config.yaml
num_hidden_layers: 16
hidden_size: 448
num_attention_heads: 7
num_key_value_heads: 7
head_dim: 64
intermediate_size: 1792
vocab_size: 8192
hidden_act: "tanh_gelu"
norm: "layernorm"
norm_place: "pre"
norm_eps: 1e-05
positions: "learned"
qk_norm: false
attn_scale: 0.125
bias: "all"
tie_word_embeddings: true
parallel_block: false
init: "normal"
init_std_qkv: 0.0146
init_std_o: 0.00259
init_std_up: 0.0146
init_std_down: 0.00259
optimizer: "muon"
learning_rate: 0.00134
lr_mult_o: 1.5
beta1: 0.93
lr_head: 0.0075
max_grad_norm: 1.0
warmup_steps: 200
schedule: "wsd"
decay_fraction: 0.674
decay_shape: "sqrt"
final_lr_fraction: 0.0
batch_tokens: 65536
max_seq_len: 512
doc_mask: true
train_tokens: 337600000
max_steps: 5152
dataset: "wikipedia_en"
MLP neurons of a small language model. Each row is named by its layer, matrix (down: output weights) and neuron, and shows model dimensions 16-143. Each number is 500 + 25 x the weight over its row's rms, rounded and kept within 0 to 999. Numbers have three digits each.
A block is one neuron, or neurons of one layer that tend to fire together. Before each block is what it responds to, as a language model described it from the Wikipedia text at the highest values.

Responds to: End of proper names. Token at or just after the end of a place, person or company name, often a table pipe, "in" or a period, as in "Austin, Texas |", "Arkansas, in", "Springer SE.".
L6.down280:506484494464498495532509509440464503475486510512510474526520530505533505498482488483471456520524474473507472480569498479542490510477500477505506435508493488489467478472500498521486521501523514523492489520532461482498523452514441517480561481472464513508503452521501489520482483449508514534472507518530489555457495503466523547473486495507487505493477488534518510509475472464533467489486

Responds to: Institutional name connector "of". Mainly "of" inside formal institution and country names after University, Department, Republic (University of Cambridge, Republic of Ireland), sometimes in, Grand, professor.
L2.down139:482487450462534470501535489527478541513532520534514488495490549472513531476444477483483516531473509520513502462518530537524516490454523474490505542468506510519530516498522493525469480495452530504540515451483477517532519493488472483495460513519489513512498488494519484497498506510479488489518505501506528499467435512502513517491497439494506482512489506549485531499498484515528464477494
L2.down804:471531457514498454508476540485542501537519480519469509490532537505521452514480512518504510548500530439457475505482490507510498544503477544516451518471494514529484482466504557500483474499496478507548486460514502459458499456491509483492517519539459493513471493508491520459501524507499509533471502486526478484531472485522516479449530467500504522511547517486471524495465501507505540517536
L2.down867:472510478502476453502505507543508504534479516469483494457510456478527558516473499481545521519485512498498521543522549526506478492515488456499532480491566525507490503528497519503542486497476538504520453517506508512495546458521527480473520544450498515502484526481539528488515484498527511508552518504500488513485456518519502535483536485480504486466482501502470494514469506521491454512530
L2.down893:511498526536474492492414514501516516547511549512490532519501449479531486531522502495568483522512512496521476504536534462481503505494494517528501501494510475527516528507525460493505563473506514508497469471498515492506510513525469498490521466484527451459480488492474505470507525496503513461522518563467515513458500507487480510477521480494485486505476491493531488518492501502500511466526
L2.down1073:493460512478505465490494510508533524537508516487489534480514492499521492545479539514492528532508500502531506432494521507514511492480459483487513490490486533490501491480501544475516498524472536499482511480458498496496527480514457486477555514520491494484544529516465494509544476476491515488505495453512526499498465493552520480479551475586468492505475559487496517464485507507472480485516
L2.down1194:521454515484468493503445521540522534524548506483464538558540515483492461474521539474509478506490514481475508484481512474501524506502495531466505471524535504469461542496475572494484469498467465532505493522490489514530485522470482492520501551515534529496482517467521484505526529520487480498527537488471496475518489533470477520520519511491540472476496509506521489466491484494490520482511
L2.down1386:494448550491484476486478487528474502475504503503495478520473454496512456485517507497480521553497474463540495481485484512467510514516500507554526538474525483529444511520512519520513524478486516501451481460517497519476530521484508470510510507500524508475437509493503483468538457493458488508531454504459527553548497515563487522471469468522496425500499488538476499464503555513479511499510
L2.down1707:495506501491484481502542519531486494509492502495539520484500449493531444534526503478493502554520496486511487487503497540491513490513515513528520509500486514573495465494464513476509483477524450465503505464480473482462472512434500486529478480481532499509471480509529562451480484505512537521510457482476465495539491502539512488456513515505516506477501515451539516516505536496477549496518

Responds to: Leading digit of numbers. The digit 1 (sometimes 2 or 5) opening a split multi-digit number, as in years 1992 and 1960s, TBX19, COVID-19; also hyphens joining names (Panama-Pacific) and places after commas (College, Cambridge).
L6.down230:478451510438494499499492526501484508438516495509463489476466506488446482428519453501523475515478504489522483504519521504496509553478513520484465506509526538535528479486488419499510484497531527469486524477491509526466528509493525507528553539490531522461510472490467502505493527513466513528517509520465489478487507530498508521491442502473496510493523519477498514465497504508518464468499

Responds to: Inside place names. Separators within multi-part place and institution names: commas, "of", table pipes after a location, e.g. "Emery County, Utah,", "Republic of", "Tokyo, Japan |".
L5.down88:496530520493484514488494486496477475490534486479480468484503540451480492484521502492499517445533542490483469509477500499471466482550448491527460508480539479474476447502505515486478484482496466485471502523536453484549495457502508521483535506500514536472500499495526478552479501483475428501493535514510470498522485535472490564487445481490462511482479535494519467482525500512510506484540
L5.down206:469457498486462542485495492519512506496499502485494502525474523555474518465504508472500510482545499463494463497474513528512519505553519459532492475498533530460509485539464494526529492530510515484538507477504508542506549507496517496467490470487449482493520474464518500476497545557534500483498490502507496503463525520505526444477482510495490515498525484482518550525508543522467505462490
L5.down426:512499488495528490516539472517555512484520472485518523487475508485492496495508491465494495526476519528536511488517534499495502474487495464511465516552512498515504488470535508502468486511511517519501520466479468485472500511515499526495528483553515501508521481497505487465451493500502507542470482467497480524481465517501510505467444485510524545498520547477507463471478487535522498506476
L5.down507:500484546514547502493516551499505531520506493512505529527477480515513534480510488517470516502517499474489499491481523494446525572527449512496522532522499482522506540434459500519518500494497434510503448512504480471512504469490483536527510496529495494512505472519500468482497532488428503516456469503481514495497552540521502486503483528498510486498523482488514491517493483501509498469457
L5.down953:505478463534513527479468499485468500465493532492498529518450539479490492492497468467495494481503506488525512509479477501466481472481467498516480451504526518531548529522489516503499480516473529521470464575488462497514480503563535477524522519517496530519524518469465495512478535502505467485517508519494495509534471470495482506510559505492495520473481514508536453493456516528510533513483
L5.down1386:551472477520495480516504501520468472524480497485467490491486454522530479459471497501509500508533516477527479497492505488519505515493524475543494513522520548531460464489478474531495522502423455524493534549466499545501492517480486481513515517502486481544479496519493530454477501502498475514538513545513502491505515500537516531509498464515495479481540500483539496499496461512513485532529
L5.down1642:508462506458492525520553482506479521464515478482468494459490519502459520505475445486477492527474505544481522492540509453500482472478491527491494500476453502511470448490516474521515499498476487474494501487509484543518493477481474475481544534489464523495517473505520485488507496485462516515543495491538480547531476478502509498447489480506497531522544527513534479500453562536487477527502
L5.down1649:495527540482490481502504478489498467500485479548491476521479459532540510484459472497522523501497497510490461485485523451479521499499519438490499499482492543509492495512533518503486501524525481495456433505486454479484488539502519493503489458525508518542446491524470540490504511521501495507495510518486505485515479482455523501542499497483487480490509462461503488514497479528521508484508

Responds to: Linking prepositions by/for/to. Prepositions such as by, for, to and with that open a phrase after a noun or verb, as in "illustration by", "for example", "led to".
L5.down181:460493516486549490546508482516492515533499480510488505523559464512528520520509474514488509470494486491545526486520481485502473471503558524507456511538503522515476495506503520461537508490525476524529514526494514514490509462529488521486515492510511487511454501540550486472506534445511532505479463494491536486465560459513478500508497514482491474501498532550494487510448485502450519506552
L5.down308:515499525526511489544527477506551519507500489495498480521494488515481504507550506554530506477507518486453474496483486474492461492521511460493470497448486493469524514539490529527468495484502508490542517523494479471479522518499496507486517477559499529490483467489502501521451461471504492489519511489525495509510530536525483514533543488486513484455515489504529460562474516519547503499504
L5.down331:491489456470498531538491510519529504478534492548533495503476483475486478457503497465528544553524482487500537487536482514529520521483519477478521443515524548488489483545469477477497524503502507522512499457467517499494498556516457505518461524507506467501518495482464518507501485480514535535504479473514507474482526498529517523480497500514516482495514540488480491494483454537499485440524
L5.down1070:524474519548480496470490512508516455478527501480489530496469459519524483473492520506509480486473474495534451509489511498508464540459466488544487541540481501474480481479518529459497472521524447508497454468502520512458509505461473487547529501532493524523475464490524495485529508537482509478467522506518468518480556517465514503495466504492525533522540524537497503460537479534509488511495
L5.down1133:458487505507476530502535531484542484478482498470518529495466533506463539532491488520521523514484478439512467519501513515518450498513487490507515492483501500468436523498495504497461527497497471499545472547520506498500512488470504509529500519510502498499462444554514461512506519512498496544489488490517444543544458500469537493513570509527501496523491487471520456501546475493510508525466
L5.down1258:482481501540564446482453490496500508513514491509481507526550576530473571435547478479498482526508549490506515469492501467488497487505471473491507511506522487519510514552461522491483471470511513475542501475506519443496497511492461536525545521520534537494531491512498473500511439523490529523463483535565482529506477514500499496577508523499517498506509494500492459495545477493517500479484
L5.down1394:467518507508510490507469500511506517468476477489520519510509539491542533483497506465474478485529446522505482465531501485550510522475449497451513491531506471509459494518499478473501482478500499518543452499505473506489472502483450526487518544508475526473475506481484478560487496477492538517508486536510503505488490517471535518550517476499472465455523443489498526505452483498485523523561
L5.down1667:514429479492509485503524496501491504454454497522485492479501500494478550507496515500506495477460472511527453494527516524504516484498515476506525508511536499471437521480523496539489536527493534527513438499510480479473584486516515508496536525490534463500491483494477497486461483474503491502510505495522535500541509534482521467513473517486481490507507471445447528471463535471533505505523

Responds to: Second digit of years. The second digit of four-digit years split digit by digit, mostly 0 in 20xx (2007, 2012) or 9 in 1993, sometimes other numbers or word pieces.
L5.down337:539495537502526515508477529497529473514519525507493497500509533481521516489523482495493520463501480548504458486477530471515538542502498487505507523531522493520487481519514521528515493525505511508483506509486437475498438524509514480530491487494528505466553527467505499548530499507480507509491473466455493538531512468512514504496528466592474501523522489503498565504526486528453498493502
L5.down515:481497496515546513481507513475455449524509525491515500523517496510472477505506497474507430508499504510518518548427520502524546513493460542505472488515455517476472534524494472502551491530482494470514507460491550488479515523441541411499486479468482514480507485508516495477484499495505501493523473507481460531520447501491468493506460433511472506467518483479554496465461524491471517527524
L5.down701:488480520472520531503503512495459494465482477532515473499504541513515505511513506505527520561500520480504511501476503552498503489457469469457510524492457487457486492497511528510501501517504468459459492507494454500514453524463540482509479528503490485535526525520541509511511472486529517494535461478424492543505500514518456523526502444504540489500468498488474472490480533487482470523493
L5.down1230:491536466506449533477460535511509480512513531506476488510543501540492466526457491512488490494512505527480497488564516501483481510495456492514498524471502547487495546502510519464524473487455545467466513511443553475480503475499500484521519504482472506514528555528507520497493520526484508449472508475477476486513498494513491469477476544498455482539481500491505494463531475477519479461460
L5.down1518:441513504503516510481518501523511473516522459498544538533531511485429501541483504484480495508455539483473491513524465484497477490534478540506498536476479485491470497469517492519523525470478519471442516529505516500480489498513527477495500496468475474513473522516512479501490494520495506479486466427524518474514485565527465463482451542515518476548543547444450528491474491481505498523518
L5.down1523:510488491497477479524523467500562460513527504481462512487511511527521509538477498484522519513499518504493471488493457528515507473529485454537468504502481519553462544546468538534503490485503516479524484495474475505503486486476529487460442478512474544477534514510454479513501490545499485493538510503460484486495511482506536476502462433493498525510512489484504475525507514482510498485522
L5.down1594:534476484503530515516532491491507477500488574492506490515497490497453544479501513565470493510518511466488479462517515482495490527478532535498519509563485467507538452529564525514527495485480532493504505484501487505514558475521495469547500489448495494476523492479513520492466498512447553490480507452504487465489483499473459504457463482516550492542498499524499499462484526499480569544492
L5.down1700:509490523494478506511506511514528453499504466526445507498517475470457493509478495514501504496476570503438455489515501502474539484494480511491521488453463472478494508493482488444513509498493486533496493480491498554501496514501505541545503483508499477501483494481500519535505462533467511515483530477466470511515515518478491497537466531499494491503541534458490485481495501477470485508474

Responds to: Second digit of numbers. Fires on the second digit of multi-digit numbers, mostly the 0 in years like 2010 or 2024, often in tables; sometimes mid-word fragments.
L6.down878:463514519541502525522472523510529503521490425491498505481543554490504495513532499491473491511487549539523495513463474497499510527488520488499489500507508526498504529507450506544522476522477509475491470480488527495497459533531526489533509471513527512467507513468519503542496447467478485426518472520443498517511508492474511491461520495489478490476525480457484499479474492517480472491545

Responds to: Leading year digit. The first digit of a number, mostly the 1 or 2 starting a year after In, a month, or a dash, as in In 1974 or 1988–1992.
L5.down457:477455502502503479471501508487527447511521498548499506550471523457462467538469526494494502506489494542512528475507539514496514465487458472502507492511507496455539500491506516470479503468510517542499481495492492503529505506481518529543513474480508453484510511530487491482523502482493500465500458448482491521472512477478486508520490514506530532526530554521501497440497486534530555547499
L5.down657:471496511500471524461505506509503492491516476528504494457470476449485527499467526479524477469527517480535474512494512548498528487479497535532487488447497460513503530483503455490501483555516499503512484487480521502446467462481494494474516434471460483466518502545447527484527492468487528485497536490488491480512474525498495510431474517495511506505560536461526514497483505484489503539506
L5.down763:523474533486543478519502512510532523480489503514508492487534515480504474506478508505446487514535526501511441535537480530499512501461503487526483569472509466506483509486489514462494486472502461496496464507537473489453553508520473521516523495483521484552460506510508494497527525472482479538502489496522510519440510457492444488478457519492487515499474518486464486480481474505507522490500
L5.down945:450511503485542489500520532474488485512458499503475531509485485483492499476556479519494484516427490469517500531480516509507485493499474502535527524508508489503486550518513530482487567473461498495511507494483515517519498518527517514501458530455540541517490470477472483519495525516513492480451476458507484505508518520519502518469523481523483507529495481520468506479481491468531440492515
L5.down1158:503506490510489491546491461442529457538496513503487510471522531522505528470474526476542508515490536535492438493506475483529517501480525457507497475512494524506506494492545518499505495498456519520450475534496491486467505536526495459514532468482508442525535462502504533547481503520499519513488492448471473498529485536537471524515526461540511499499480496504503495488503471503534515520519
L5.down1272:486471524500494525510515479525498512486512488496504488508556491531511470514550484458508490519483501490483529505500502501491494482527499501499515497517472514530522526558504482464502490499513527492522529529457505514482489490504537497488472488481530511527493505490503540479524495507531470505553501526521499476542481473482472509564491487507448514501528459489484547527467500488499462507430
L5.down1284:519433492486471472472532504567535486514443495523459499481514459493521512471493502500521479532496523510496531523497536483455517475473446510497504515553493499492543466493529489478517502488533467515508507505524516538482480480523481518519516536487494507487496488470512475505537464527474526525486509496502482505534507462534499471483500550460491497444513506493458521488479510535501502505546
L5.down1445:472477490458466520497548519498471502508488518558506468528499504476470512488482464487511519497515538502495502453511545510512513486502503526496529486505517509516550491507475502475515492524552520466489525500518518538488497478502456512510519513480488512493488471491505515533515478461480538536503517496478462479486468503518465504508469530533468486470495532506506448459504462521523518515522

Responds to: Table separators and year digits. Markdown table header separator rows like |---|---|, plus the leading 1 of four-digit years (1999, 1975) and "life" in "Early life" headings.
L2.down774:524465528481507492481510500509488452519517502532488504494462507485497524513482503509486492546476469508511512458466526504512472531526476529575477503538522496517466497486537509503515449501490518481432504530524511532492487511544497519534487536469490540490512435504492533497499465472510507563470484533459523492523499486481549506498497507460470540489514480482462512472485512488484541536533
L2.down1062:494504536544521492501484527483519462516502536515495501448529499503518496518507480524537543527462485482454480526503489498525498458525487499518494538463438443498518495491494483503502495496439534521511507480492524509492528467501504515516515452532505447552542505510498536469505490536492458548440483495467507521442526480518521496515501525484483487517533487479514481484492513494477515525492
L2.down1236:538476484454529520514490510479465477510463517519527513525503505492529491507470507494503493505497498515462548485517536481499481481494473488509508511506494539512485465496471521493496489505519521494464477510530515461467505474528492533529530524466483488472563489518507514564441519494446502486452459423485494492501511469500538502481528477526538504496487523450531497528540491481475492503494
L2.down1266:502496486528533444485483562481549529497439471481487499499532506492487494516453444528440446531437497533479514486530529504478477509490553522464505513548515472509500523514511456525527548504495511495539478471541491485451480493505537480492501482467526516489523447485479517497502490472521504531549510493516497554492500469505527501507494500457489536469499499477469505537525470494476469481495
L2.down1379:503471494490532504529496511504489481542559477490539482522458499550470480466522517496493513540498485458491486492535510455503531485509506497486535480500514507508491536520523536532502501506519524535558518412488485477534504509464513487487489534546483524458506481472489494529472486514505485466528502494473548512526537529556494555498458478501503477532499442528531531521488482505521474505507
L2.down1660:531459518486528488464538535475502490527449482508533507474527521508527512516510515490540536534484463508514518478494540501448490521486487544512525515548467541510460499511522486498513512492541548535498490495508469546495517468504504507541484532479505505503530500448473536461485492512468497528490518519510529477539509483538498532511529502505499482504486515476449467471475490510502498514553
L2.down1712:468518507561540508457498526491468473466479494516449492500485521478509494482490509529499524473483514508446511480512498487480500520515508544506532500471540483532495470497544490488488491537527503528484540476479510539481487486508496507511495497529508492487491488496505502489473501487511515493505474502520520540445495540471515536485489506470450478505459445526523533504485528490486494476530
L2.down1768:523510484474500475490507538534499499482526477534493454473500463506514446512501542555460450469485491496543519500515498506498516521495475494451484454550513527521470537525527517486475479531547526493534498487486484548461516520496487482492490500514441472493501491490497471463510490514506501467497471538522517529514519563509528489534460542522450466506526493477477550475463576464507464469487

Responds to: Relational prepositions and connectives. Prepositions and adverbial particles that link a verb or phrase to what follows, often the second piece of a fixed phrase, as in due to, based on, compared to, losing out, under the title.
L6.down382:499516490553515499524510488486488512485482494535499471515494493430476533513520518520515477458506520458463490501495520488499492492477507540497512483509480492496468520521467473487532501499493512525524483521513481500493489478485493542496508474543527503490530530504474553472546487451478522501501529500501457464446477482508513512490525502484493486500457514523510446506511486482497505527535